MLP neurons of a small language model. Each row is named by its layer, matrix (gate and up: input weights; down: output weights) and neuron, and shows model dimensions 304-431. Each number is 128 + 24 x the weight over its row's rms, rounded and kept within 0 to 255. Numbers have three digits each. A neuron's up and down rows have the sign that makes its largest values positive.
After each neuron's rows, "fires before" lists the tokens most often just after its 100 highest values on Wikipedia text that the model never trained on; "fires on" lists the tokens most often at its 100 highest values on Wikipedia text that the model never trained on.

L2.gate320:112145106123131127120118129104108091129149117105116114110092095118167152103136064159135115128135120116145131133156066200136095130105135125142119103144102154124068192111122122123141147118119107119119146127086115170123107151132161146143136156176127111122165126116088132120094119117117087098112187142156156107099132153093136120081157146150125154138078144161128131135145158140151100162094
L2.up320:114104171132120092078099091124136105161140064118159130129138077135132122171180108141104111115088092130148143094142132128156127122162166167163105152110103113121096122141072145180137136155139115127109127108137137136163169086173141126147141151186132129107128155137142112158092095110079112137108149091180137091118124133173134059125094157118144118137135108168138120152140179134133130163138
L2.down320:137168127127114083094109118114112133198110108148150098130122106097145135107159109135115108129095137133102124100166109123155092124156136098178081134087119121149070117128072092127193147161144111100108116158115161131128102126139112133163141127142114117119124122112127117158090130128118085117119163121142119116133133139125126128127152102169143122146098117174144128162171151126199151135101
fires before: ".", " |", ",", "'", "8"
fires on: "8", "7", "9", "0", "6", "3"

L2.gate1451:156075089111139165129141086088141112074149057088152141126153116121143130158128119119155126152130152146131116089097139109117130149126110090110132175154132126106139115136136084118184112180119098106128160138132099082129123153128101143117140168090115150104163140140142122127110142150134124120176105146111089086151135108120086146114144101165136168158114145114108161135102116175174141093106
L2.up1451:069113120109089139149127159098105134161088150125090090159141139074127104133101119124136126153152092143114132114109198146108119088168127116104123143137112143111139109149149159162134112105185165104117124155139065136121166099117142118122141160111117140115148112061113105107150112094097122172132099154138134128118165132143149159098141140096104107085159155146165126155145134115105174130130
L2.down1451:139117159102081137131117116127106130152101174127093146171107133090173090123141111115145126143140114153125158109131202175121105117168146122115128108142128141089145117128169146127117132095185156115140123142112114108126179114114158090141131161132144113161120142081118098133137111129098102144119103134145116115119169115134153140102155175124086096094138147150210150143147123110083166128126
fires before: "-", "\n"
fires on: "\n"

L4.gate327:114119084073100083131149179172133142112123109107140112096090116152119125127138159123120110144156134115111127122152113158132117097131093132127147130123111084130141095112148164167128130107146177121115141152112148112104160128101121136124138137153139171111161101191079131100108166107113098118156153080099105096126098100111115107151184146130149103100088126132122130135109102132123144089179
L4.up327:165081103086120144167162156139158132127150116139193123109155135088119124101116156115120109180152152172140114120160135179105151095172106163137140126138107118138131143106152124139145154094091139135096132144130104093121116120129141117165142133133080139119143122129107109117102133131099122103158130138128148150158118105187064114150146133116147093130159149176166186109149114138099097106126
L4.down327:151090115087107142144133132137157139113153119140159122084112176117123134121123156086138124158185097138140113129129155170113187125168140152121116134126133135118106131086114127163126123099086164129108134157126101074093098121123122130113143118152118152151150129125117087123133123150129096117160176108136176130149106088205087111155131144115172130124169119143164154112136096123126077111168
fires before: "\n", "-", "|", " ", "==", "1"
fires on: "\n", " |", "."

L4.gate1495:116126125136166119158137112090148117137140105128149142149149136141146135104130137137179116104105154110121111139111113132120087125155161133139139117139138105141132151088111150135112185187113143090118134093142133138138142112168127126217078157154144143164156127107128145187094118160119139134123118094102132077142123122187096115128129117124122107129076132144115069086113175167142167112118
L4.up1495:106078094147111095156097137098136092141173121127119138147118137129152122072143117142098127100135151101142138128120080161141147103080133127135110104131117121146109142134116167105157144106156146137139136145146141110138128137134130106103106134111132125119151075149099137152135157095122129113160103148119147155070145133112109150158129115135156107144123134073130113114108117118068165176113
L4.down1495:124140106149145072099087102103182093133124092118074145131108159139161110103133136120117104113126107134146118149152120131097156087116152128164145125126137125118147105164135153081134122181146080100087113139149131141116130155105160119128105113122137149080123095106138202178161175094143115117145111096145158118119120130135123118155165135116097122095128161063149095104139122111104157177137
fires before: "0", "9", "8", "5", "3", "4"
fires on: "2", "0", "8", "9", "6", "ar"

L6.gate23:152157125089154116192116125132146146095122146138159150108170179126112087155153118122148130150152118156092099083182185106123107151133148107136116112102060150122097176170121143127130173100110134121148168156163142108143145168143111169146118120189141155121133141135117094089130117151141078138141154154093123100174142116125105087123116109143141081154141096161155097113138125132122116122118
L6.up23:165085181157158183101152131155108110089134120136148114124143101107111109174120182135132137135104161113124134142141111113111104142122127079116113137113127138147133093097126123148130130147108162107107146167128081093138130141115124127126174115135131165161175089135148129106128107112119130151122135123131119126175091070154136120133108138135108095097119154149117155161121141161114099144146
L6.down23:190098146151133173098156123179087083155114126121181153108143122130122103152115152118130145158162134125135102131130088147146138125107093122148113112112112152112125128087126107128127135116108179151121151142111107123126166154166125137120105119124094164108126073135151122089124117147121128118153142137074153132164107088105138117132114126117131120104108156156134111129083147167116127082130
fires before: " ", "\n"
fires on: " |"

L4.gate675:104103108147142179051164136187063132101099119108143102102116107149156128137080132146141129121083125160123101101170137112197110119119124137141115107145136100089097147109125101104092099143114076118156113119128138127107112105126102113145138124099104093171187135132123117107117113095138084127125146140178117160132148124087104143136111152161129112127134179145144137149144116118098122161123
L4.up675:123096119188114112114099119143067160095116127153134144156120152087127123156130148114114101105102102142165085172137106131107105113120128131130120144147115154137153116125143080177102116148119081110113091123118120152129111183113158108118106121110143137131119165100148115106141145138120133130123142128151150138128127139155118166120158132132165172106151120089150122173180142115134130143165
L4.down675:114108117145133118113108129127134167113117117094125129151107147107127141147153129102147144110100117098151135144148125099147114113148090136109093136141122145130152122142109085155088110138130078122109129088111148150102133159098141146144115131134110122110118120078084120079131121139178143155118157127114139151146147150145084132132121126150157173153109138082123192141151116107133145110114
fires before: "s", "2", "\n", " The"
fires on: "'", ":", " "

L4.gate345:130080153142147167125117134108120131140118110127130129096108103151123150121125097161159107110162133097117140124175124132133166109117157104124129151134162124102156126108127131117121133108142100113133149143120102112133168110138117155112120114168129111116136134149157087144087160157083129118107139142139138145138133123128127115064179111060104104100174132109125129143156135136117125130129
L4.up345:171185109127080130134157142161128119120113133107152146160159159118110128079147140110155119090150109131098122144164141150127147148134169119164146078096145158109092162135145142153153127125125123092158145150121149143128114131130154134103091175165112110131159107126153152104121142126128108137141167105091120093115108117117165092152134117170082154148110152158143168119146128130093108126138
L4.down345:157154103155134108159112096189117125102122115149103152110137142118132128153107085114118167081128120134134099146148136124139105138178127111134115159128110112155122121172093109188145129150158112135165116131167118106159097147148154152141124130138123079172137084166135115075167153155130140113133133128131091094142118093160129140109092150140109173137091184136155143142087128147138093168099
fires before: " ", " |", "s"
fires on: " |", ";", "on", "0"

L3.gate1290:151062144141121097133101116129171122124109087101135103132101080132074135105122137123117107150164166071087162137199141135122137113122086106122114151148143112173124109142100152145097117134090165110101098090144130121099102142087121161149131152134119164153148102145116134072093174144134150083171124102123138121113122152140103133138109133163133123097136125131152137126088156150134120115144
L3.up1290:127125111113132136141123145129150144119096142078134087102146110139129111137098111138111159113160177122153102130148159135079112118102133116148117124120159114135150110132144155114105126135125155113147102152137146101135165128163128134099111127091148096110163095160134171111146180152058150104138123121110142103163119118116105111129094141142086107119111160155118123111113138126131098087109
L3.down1290:135111101138166131171148153150122142165163159143147121114129137135141108175155158158109160124127138165163108181137134156109110128130152091170174132122111110129133126118120151131110134106121122145119115135134096170160144125133187110135126138094112092104188125148115155135112137142117130155110158182173156080146135120125119085121062107139096105119093121165122176144164141125126100125125
fires before: "-", "===", ":", "==", " ", "===="
fires on: "\n", " zone", " Website"

L6.gate1317:111166093092127107084103114109110132140151158109146179118156123049136076113096146141159092109158144165150122145134157118145104129067109099170109104150150108096126138098129167132133132125120081090088115159099118156119123139146150130092141112136125144150127091167097132118118139131123111101146122175102099102132139132152146108142126156150155138137080100152115126136095123144105117142103
L6.up1317:108090141188129163131141157137155110129116115140072133138095095093121156133100171165131082154136133130166121153111139140131099115120139117105126113130159134121093129122150221131101141104136117150092131155171124150151171153135158102139146114159130134134126101099083127128164144105117128108146174147124125120121120157079160109149132111111156168173116088104118157130120099135129096131158
L6.down1317:110132126136143148098125098111101130148147137117110176147157137090124143144116111134176106139178189134164102161131132137165162094104119133165118118131169095092109138119183170139121127136118101102143130142160086132120148140113188119115149121148105113179169136119110102125136132125162113099146144190094093147120140138138134100148107112145140170166074095108151125126132100136091134108112
fires before: "\n", "-", "1", ".", "|"
fires on: "\n", " ", "1", "|"

L2.gate966:162082105118103163117194131131134143141090114138141133148155130105151152117134137149153123111130155134135118141158140120099136126144110103137146136133115135103078092118097115135082107116170177134120097123133131129153116130091092106100124068107142104133101144123117153077136138099114110131143156113149118132101119142143107137086169147074127154142105155156158124147125115141120131136137
L2.up966:122086111155116112152127120110076110125089059126123121122130108109169141101105108149154101129093170112148113124130140174095114111163075135161133156116158133122111133133103101133129156105138133109098142125133124137110124147092094113109147158083124073142156156123153151092143103128102114137162136102152115078149124116117166146132133113137145176138120167165169146161096134086098148128116
L2.down966:150115133168131142153116094095102141134097097115124132109103119140133119139107093180166085143076141090119151122169152140113123102157117149141167138157136145158145100134116139138130138143116120097118138131124127152158105136072100110143160157109120077142176156139164130097134121126108120145140143130171163118139102120114182144107172128177143152123102134160121147164110118142122134128102
fires before: "\n", "-", "The"
fires on: "\n"

L2.gate173:155129142116107117181146137116114120104143067114152117117113150144143108135154155157139122138113112096173112100204087141107116108132129139107130115091139131170130141137149111141138105134104125101083110172174150124133136144158141111194154100109143126142167148162147160143113066106095135098154139131101107110126168082158147130129136131064131138140092135094095115107109176140118106104111
L2.up173:151101142122093102138140128156138151125127145127154082094077131157193118094094147170089120124103171151133116114142087130120127140149131147131102114172130121138116108131137077091119096137102149154097124137134147126164146165155140129123185175125130081151160141139139138088153126130107125150152118136073125109143134140105101146142112138147116170119137110123189117129110139116156095156122
L2.down173:131137105093077114116144132112135153110187161147122106107085156192151140131133087164075114165102126147140165136141109139134158110140146135131118090195147131163149111110174090116107097122100140157097149157126171142151156124166094119157140149132142099160150136124133165139155124107108131121129101150129141125178105119131143174135167120181142136156116142106166069085086123172162149154111
fires before: "\n", "The", "-"
fires on: "\n"

L4.gate1432:114149123137129168081093110144098128110126159133126112149117145130137128144140124156143112061130166126129150117105094119113147118099101063094114105095125105140114088110116124122146159128154098145103107136157106099114110105126139123155151128145117116114126134151151122118154122149140134109100120113141146082139099109134115127098111128134136119197106083100109151112147120115127129143107
L4.up1432:141117142135118167106142115099162168142117125136117150162162090079173101155117095144157119154131088120160142131140144094132126097152112134152166105141109123107119128104110135175157138137126126103108145099122122152119139128110139149145202086152123155140130124073141152119097121135133121136119111128118099076098144139106178130132143174127115159122106137164155086132077104155157088126129
L4.down1432:143139166110078140147153112117148105105113120156092128143156083091163110141124129132099128090199123129137127108122137104118156098152123130121149145109126116145099131126136156136116161154152122115158144155147123109145146089131135147139136133159166193078136145119148131155117136154103136133150083165087146110100106123110116118101098143111135134131142156100194175116109157133163098143124
fires before: "\n", "-"
fires on: "\n", "==", " of", ")", " =="

L2.gate1275:103118162147123132163081166105153117140133123170161141118135082098122107122140130147166117177130138108131172161079078111134162113148150167137142156141122162100160153138119103170117129110137101079135095144111119118151115107125117117191093220097114111163142144108143131159099126160079128127121102121115148151127114134135138124157155138121085081092126134105155111116091151089104120155111
L2.up1275:113113104130121185130082111133130141136184125171120140160117138110110130101099116094121094173122118095136155163124133111135111142124110139153130135142130094117089125176103140132126122141132130146147130107140143100144121134104135093163124135151088145140093132101108135168090114155133111115138116128130100101138131162112137126140128152095139133128110138092109148087155094128139117145147
L2.down1275:104098099118148159104109115113116149135173146158102143123122114100130114078081085094131142144103163121122128146177130119126133129125166149138109146092111113120115129133149140134132141154118134150097151119109152118137104156113164109152161083180112163139113167118104119130140112108151112104146160157148104100164147153119151149139135135123155152145127144102116162120166130131148157156138
fires before: "8", "9", "1", "5"
fires on: "9", "8", " ", "1", "ly"

L2.gate543:068055162089111114211128127134107137098089135135136119132167146125173149130117107158104118101114083167086122128162179123112081128134112129133133120115121140109132128156091088114158108094094141153161182146095110137134119130121121140090123148112086113135188136095109122159128119111132087134111130119119103121134151136144106161121134129101123119089132099117130154121138160131106130134138
L2.up543:142115105127114157153150099144124126140168164143112129089113094111130075099138132163130120142110102162165128152112116141147133134117109140138155125149111106160139122161132135138103112135126110125133098127106061163166080142116148132120127108124132149093134094097146190140153164126080189158103086147136143137139161098179120116115144141094098183119130183136107111112110119152146096154143
L2.down543:194161113115127131160120106130134145129155143152106097130107121171171128113179118121133124152127062136179124152128101145122115086155117109126115128169109097195152123171124169151101141154137119172156084174127133141180073138125159101133134117123124122104157099079124144110183140124090145171107095128141162161149168128134128134081108133124137159131146187140112110146100089138144111105126
fires before: "-", "\n"
fires on: "\n", ","

L6.gate1091:168128110135142147167127129118123147140091123128151115063147151112144115094129129116115177133124163150126135151117128169167100123176159138153136156130121109127115145104132077127090147105123102105157124138108138144138106132118146132135151143177154132146173152151120172173136133138052123103098137167107116097087155123108126070160163130173125093144137115162114131169169106123102114188137
L6.up1091:142152067172109085089136098115130123122109149086120131101146102097081108158144094112143190107100128153167090156112136147144128138101141100130124147141168176113143172119151157151122118134107118113169115110156118109123129078117121074095129155160122107133154161100139153071126126096147117140111137172105133108095122112185119133106139131115124109154122148129160150109132148131111163131127
L6.down1091:125120101139143139116132130120149119139113138104129133090103128093108118133102123123122200140097097134131124150145093122149178122096152109119132137106133162142099140124126127158126112135159075121136087142141154131135139140114135114097101192148175104106155150103128180102123156132113094170117094143086153081133111130151129144148099145109116116203133145104172107107122138151134115117081
fires before: "s", "t"
fires on: "'"

L2.gate1197:152112115130114116182171129098152102170128084142111125127101099139170187126165097136176099149140097105151132102130135122147099092108124124114151163166124080140107133155116112125123117120169120150107141137139110116146135140166129081115136151085109105140155127138152167159120134109157157128136095140118097119126131131149160160090150128097150167144134109168200098175138117100157137104121
L2.up1197:167147148075115110150117108114097121119151142146134103154169085115121168170149141154110124138098157155181104140165091146105165139141115164123096144126137137151128127126131122143090081140102133117158131122113104092124138132127142131171113125160078129157117152164108133125122124170099116154123114114139154148105120115139136135153111100118099136145135171111132158087133138114130171131153
L2.down1197:160153111089128103178102096064144142109127136133149112133121103158101168103156099162168140145098099147145094131157118140128184122107123123130101178160116111182155106181108097147140124157100120138168164154116151139146112128116153135127122120179108100160163149148097138123090101142103111137147143119142159120140119111145142151118152095163117114119120093126124150122090099142158131135134
fires before: "\n", "-", "The"
fires on: "\n"

L2.gate850:128172097136106128077090110142128124094141146094115087157144100143159131115100146125153132127116128178188103120152145106086100116135122160133137146101127113112125145140192113112120127161138116128107138116114127179149174129144130116150177135115166109140141126133145141145153127117121137150159148086150115090133153097159112132150160116137152154124120152132119117068124164142113141099146
L2.up850:125142105133126120098101127143098107115164145095089155086109109119105113103133115098087114104116131099167147140125131117106096129094135139165143141101108128122093182113118099140130140115115118137116120095138117099125109085160141140123075113094168141116156163112147100147138115139152123125082115115160136116128141163124114175164146149124137093121127106114189090129142138127188115126131
L2.down850:157142129133122111082125118129133150117148139133147105117087094149120149109092147113124113100081115128165114112129142159131154162137157097112122147152136101166100133142144107149127128142123131140156118140165133099140118102153173106134176163118166115120164172126085098111133157135141090158116197136104129085121143120122072152117175082137145131138134115121121169098158125118118142114120
fires before: "7", "8", "0", "6", "1", "5"
fires on: "8", "7", "6", "9"

L4.gate962:109122138129091156104117079159109131123156114133150155129116116129174112115134096171124171177157126123089104129168140099093120131109156133106114103124102122091116149151150138128130119095156093123127082125118139126146108140092111171147125154072100142151116139157151109164075100122122166196161136117097147120158151088136139117142144142128141114129148107107146131073099141176103138115168
L4.up962:116134120109111135148090146154146148133104148156100150100098138099107139107120102174129191175109104111131109181118104126138124132181147143154116160094093137157130120105092098059103152106109124126102134125107111134157134139090114098127151120156090116153098174121147107119151108140179140139155112151142162122098130117101155108150091151120140148115139195141104125119104079163161132158137
L4.down962:131115100137116130140119156126134115085100165180117145115146175084128133121138152088119176128085109113164111163103107124142115144136146172185136150105119156129149119125107117084107152126095147115136137107085124148143128128111124127124132079172119114139100102099154116142164143137146146101112126158179144164103120151121141122141114129122124135142146150133097095117088087123134111117117
fires before: " ", " the", "1", "2"
fires on: " |", " (", " and", " "

L2.gate680:131134131126140136157165120148104151135127088121112148143108129160138109141126148105136144132116107142127122134129111109086123146172119122112147143087140147181147183147127143111100135128139105164153168142118170118136111152178114070115125095102109125138097116102106140133095161139088127157119082105139088101125117119126109130158144106117115137099159074119113117105154109160106099154114
L2.up680:122158143119171091173141132132095129165136163110137126200124119135123104152184142132108117105114089131128120124139098111059175152156155114146132143124109112181139142147124098125145108143127145179128132163097094118126093127175156099095103167146153086135119134120119146114129146113067123139112167109192129142120119123136092109141079104144103164127127131150086121133197127117123153128146
L2.down680:163144122125143123143120163102121181166087167116156122187115091120082119134183079180128108090101100127165110101147086138128176121135159070124106133129128106149098114157106071137172147149121103155129147148147104115135131130131140136128110145148125081126140126121138138129099103140149131130126115113171134165123162146115131123131115124177121152120090116152114164147146122154155164114157
fires before: "\n", " a", " It", " The", " an", " is"
fires on: ".", ")", " is", " was", " of"

L3.gate590:109139127096139133154143113112102106171188071128099104109108109142121107126170168082143154113101119108095118102122144089144132148109065151145087104120137163110088176135124126110128153155121094092113139150115105121132086119124117155150109162143121126116137126107139140161073128130077117132131146108178116167123140167139106149130105135147187125142110073102117126110096144136165109125140
L3.up590:140159114145189142122148133126119118085112080106130128110128130114130142127134118144168211114110135124128143087142117100145165139109110136151132127108130169121107146119088111090153145114130118115157115122123099173155123155128139092154162136113139138161093101142127147139109090145146156177149126104156125106137156141127131117147112096125127126095110160135107103120144133162111130103103
L3.down590:133105115127199125133142113130111141092157085130095115139153150100157129139103131124165149108114090083128163068130115129155111149106115159163130080139122155129077153096106126076153167131082140125097114132139121155138103095082145122143106089109155107140120118141116128160123103201154167113124145138170175173145125137120109135135103108097162142135111172167098104109145125139088114128132
fires before: " ", "\n", "2", " |"
fires on: " |", " ", "ly", " in", ";"

L2.gate1019:127174117100192083116114107154157155152145112138110150127135087157164117123168131109123138147121068089115130134141120129098125115131107138117142134127129125144137185136147161145139086168154093140137116139113140111107116147118133113092138127149119136114145122138125138105099110114110153107144118164103115120088103135144144133171129104115158099159137147126117148166133131163122161112135
L2.up1019:143179131137147170103138102147126127066109107125090183122126150125124100148119146128088114126140157155108134132110150142133133139121163126143120136139128164135115157094157127113124170142141088098086109170154123095148155133170119118143133096139085102137109101121097135146110167123104083164125148125117188107146165126112094093078148168136132120069093150127112144121130077156119113106119
L2.down1019:124134159177123145106140104131103173151145069144128094140141159172140121130095114106111133122102128146103150097129163127084083143161137122090112155113170141133150101108131117137143116106122142095108102132164086126147177144096162119155103139100066079164145130137112136104135115137085101113122142142142124130131164160120107126133151157104165133110121161116109096124085135123139123122111
fires before: "==", "===", "=", "In", "The", "C"
fires on: "\n"

L6.gate415:139110130173147095156102105136121160162144125162079140118169128127150139122160139119128115133091127087171110109137140124125149161133171119094140140143091087136120103156117109125117120123144161196106155125160181116110127131142164156133138175125149159123164139134129121130119155145126165135164118145148112096131086129107119105072135136158110103151137141177127132109092126099115103131136
L6.up415:124135151125113183140112105127103098145120128124161133137138180108123083123121138128110158150127138113159130139090099080127158092129126118179118149125110109101156171157129104160127168099086159146147136104117123054133157097121150124116151136119117177097121178163082119123090112149111167088153139165128175123125130136137142112125140131134140135130157139161112098109152107125103092103127
L6.down415:147174139147133176135144098094101097126110087119103152141156102115122147119153157141147102156116128139141136141119133067119146107127130104114096172123107102132118113154132085116107120147102171114134115102107118087152177101114126122148149119155114137143138143153141082119090119164091145098183120120118161056115142156117141090115120111166097148139123136157067099139149128114126095120122
fires before: "\n"
fires on: "==", " ==", "\n", "==="

L4.gate1329:087125053108118080112125184123150154133089141156099162125141126123170100139169122101128157136161135099111170120154139128107129102143122106135110119127102114116104116127140124141119119116158125103068164182171105143124138087110108079176108104112130119089143110115111157142121133157133098112124138150108134118112167117154133134128145168148121152112148145144129159130072144160107132123163
L4.up1329:114105101122124122163126141142149152131099085129142115156083114103153103115107129099125119193115168104134144146128146154172132104140133132165113127123102107126140148116119163109126120134144122105164174089134113139154106128116078134131151139133117140161167142136078127137091118119164115108133086075080134153138116165097071088173122146121112136109149112133132147100078162148099111121164
L4.down1329:141107105114121134135136127152158139167117087162114136157100125153151081151108174113145116162153158149135142126180132090145128157128110110138084146180098105113126140087118176145129108110125137123133153147086140128151125156138113100146101115148108103135147158101127156106129123131130113103111095115090160141155134145107119099142151112173153137148132148125117124118162137149115111151141
fires before: "\n", " The", " It", " is", " was"
fires on: "\n", ".", " It", " The"

L3.gate605:117168121128150145159113165134151152152111140119104150109145149154133104153152126113082115143132102097126089110109097108119091140132112197120133121114106118117115158143103099133130075170126100107146119158154169157174110086102122110113120149182158140128121156119175123119165127119155110113136138135083139096111113062147132150098122064159165104107112154150142112140134167115128129127094
L3.up605:096128102091137136120129116136148118142157119125126122143153150097117091167154153142119129158155104128125159131138130118159142110128140148140114153136120137164152111124126146144139090143140115151149077189140097143149129114106167124136141109146151083130077123094134121137138130132131095148134089113150144155085128081156134133103094138148108116122129163084117103175172161096155144145158
L3.down605:102126119132157122121112110148136072109141138126099115123146140098113132132144121124147125126122120132123159115135153131147142140116134089087082152128116123119154084134125073124187150096106136137156137141160106106150130130154151143096138123096118134155117102157106154092102131112090138168173120125094077150125136143095144052121132179131116127166156160109156129123131093134106143127161
fires before: "\n", "==", " and"
fires on: "\n", " life", " the"

L3.gate1156:115151157129129130121160093074106109092122151186126164104139156171142134098163145131076142121157143085114123112108132127100135123110096119117137157137112077178115140128120135106099119110122098102116107094125121104139120125123117150118076161174172146138093119141128082101115113126097104150127120123112113145077113098131100165099104074139147167129131129125141150163169158150129101110140
L3.up1156:153155132119130149069121115139109123100104120142171119118124113131122147109167133126098102141170108139120127167099127107149142100169143163154127171165142129132145144144128098139152134116119135154135146101144108103104106139111123107110120142139164121092123153122092130130127139065073115150134159171142167115118106149112122156112142127125114127123151140117091070122094153122084150141149
L3.down1156:132148130088137105113148128130117096080117118107209130115115113113150153127131160119142102123182141122116141143139146158152155130155080158136128156155148141100124149120114101143105135113124120165135108148137097123099124137106119091074090113135149123086122147116101181084135134097087127114129132145145163144104130148125140138111144145124152125151125170157126101141115116105134145125171
fires before: "\n", " ", "|"
fires on: " |", "\n"

L2.gate624:113119126137132143150132119114154128086108115146108148114146095146154102117199093105112119108100113124119153105083136108132098147128127112149118138117115138153134089089117123161182108114123089105131143144117102081107124122106144133154086170156162120091134109150117092161118150117098147168124130128115095137135107145139112135149121103138131126174111159107089124093098142081146126143126
L2.up624:119115145135118143130098130131167132135132138110128162150074148097129170101164154087138146107157107128163114136115131111146160132121132085125136096109095163097123108100131138171150170174124140149086126137107092130113162148122134120145118130175118105132115134116152122128071148134109144150176095173127118132144151114138131125134141149128146135110123143122150071122163129138154092094107
L2.down624:099131134143134111152090130138126156138169150151122170127079109127173142148129170090137097125158068113178110127114157136107146102152148093119135102112082115109179124090119168145168156149122135132097131120116129130155143131121108099194140145155166126149146133130148111133090137126106157126175125157155131159124138129091131108099137158124093167164172131144189112111138109106155115131130
fires before: "-", "\n"
fires on: "\n"

L2.gate166:143153114120161133118065167136087143114130157141086135126139086171188136132137119117118110114163122121104169175140114119085136142148140156123157074114087110120122173145076096118121082127125127116159139090125108159167128148147118139118101180141119141135150153118131120126164120124112110124102125124130103165094103146128105165113134132130150100134151122141105122081146151164139095109122
L2.up166:160146139134125091115155170138121129143077086138148101141165164121124106164103074109093147151157138104124121118109081118179157125096167138126127099161111114146159148163149139091141110153126153113143163126119058143130153096149164161121138115149118132157150143132125088119124124136153178158146074145122150151142106134162156150065139135123100144150150145151132169165143145134130144174139
L2.down166:138131154128098145138125156108198118157132155121128081111159138086129108144095140125093116118080135145116087067154123143109127123133156076110135123158116135156116132127113154120100094160094129153123137159144110083110106085119191160154172098170138133114106112110113094087099145158137110184130099153182104141112088117114165152119097092096112099126142149095137136135128135122178149152122
fires before: "),", ",", ".", "s"
fires on: "0", "9", "8", "7", "ender", "5"

L2.gate1286:143141165107164133134134171094158118140167126086138086121157122131097146090161099125130162104122157098093131153135081110126115093103123142138173110080144115106147138127135133068111079115095146104141136122110152174090146130102144158157116155130155142153138143120094133139160142122105149169126141160107114103098133163136132135122119106137102150096108094145083156135113115186108143156140
L2.up1286:146138132115110105139131116106082145073138067112135140093161105122149145135121160099139102116100169153108125129124120145119148134136150122127106157133120118192120121112122129143147118161143121143105144132088125110189124126129088109138129146152138137139103119148148120114074110135101122131179135085140138111111147110138134143116151119127145148157058154145155101108152134135154151107113
L2.down1286:119127140139118127159137110100107140110129106151147157159121122169113136105133109129136114141118128143109149127138129159155123119137147104148114115157097174165174149127164137121185132137142163123095153149116161128120102107112126113125114139152126132157124149186099114163162108099084134156111133148159148138181158073147155182123171147157138115088086129136100097138076151115119136117103
fires before: "\n", "-"
fires on: "\n", "===", "==", "====", " ==="

L4.gate991:076143072145108089151101128130182124130130110146152121098152125146141108095105098136127129117114133131137151122099166130191119124128096116136180132154059120129134139136117156161142091109120156094163110118157114110151163110110095104116130116181134174166127132160115179119158114088144123134110128153142159119123168137149129091108137104085137116122150114167137125117187110140131132149182
L4.up991:154135097105092144129112143135107136128160098096099139098148169096149120111151166103121095131127124140104105146161141147143107102131115114089137161144144055098112155130137096118097107167123080117113089125133113180155115110111146130138127172160112155124101154140133141114147055162125147121152138193148162108129102087121127174057142161112114107114113146160158149150142163140114121095115
L4.down991:115127124119074127135153134127100158141138156082112126127106165089215075110176136087109143136162136142143109146162105122139124134161129130100152158163149101103132176109113113142080133127102092111131119119097141155160137109146165178137116171135103145148116149125121122086112109177105127137149141172095163099113138121125122129097104152109132155147120152166155111133132162147136117111075
fires before: "\n", " ", " In"
fires on: "\n", ".", "-"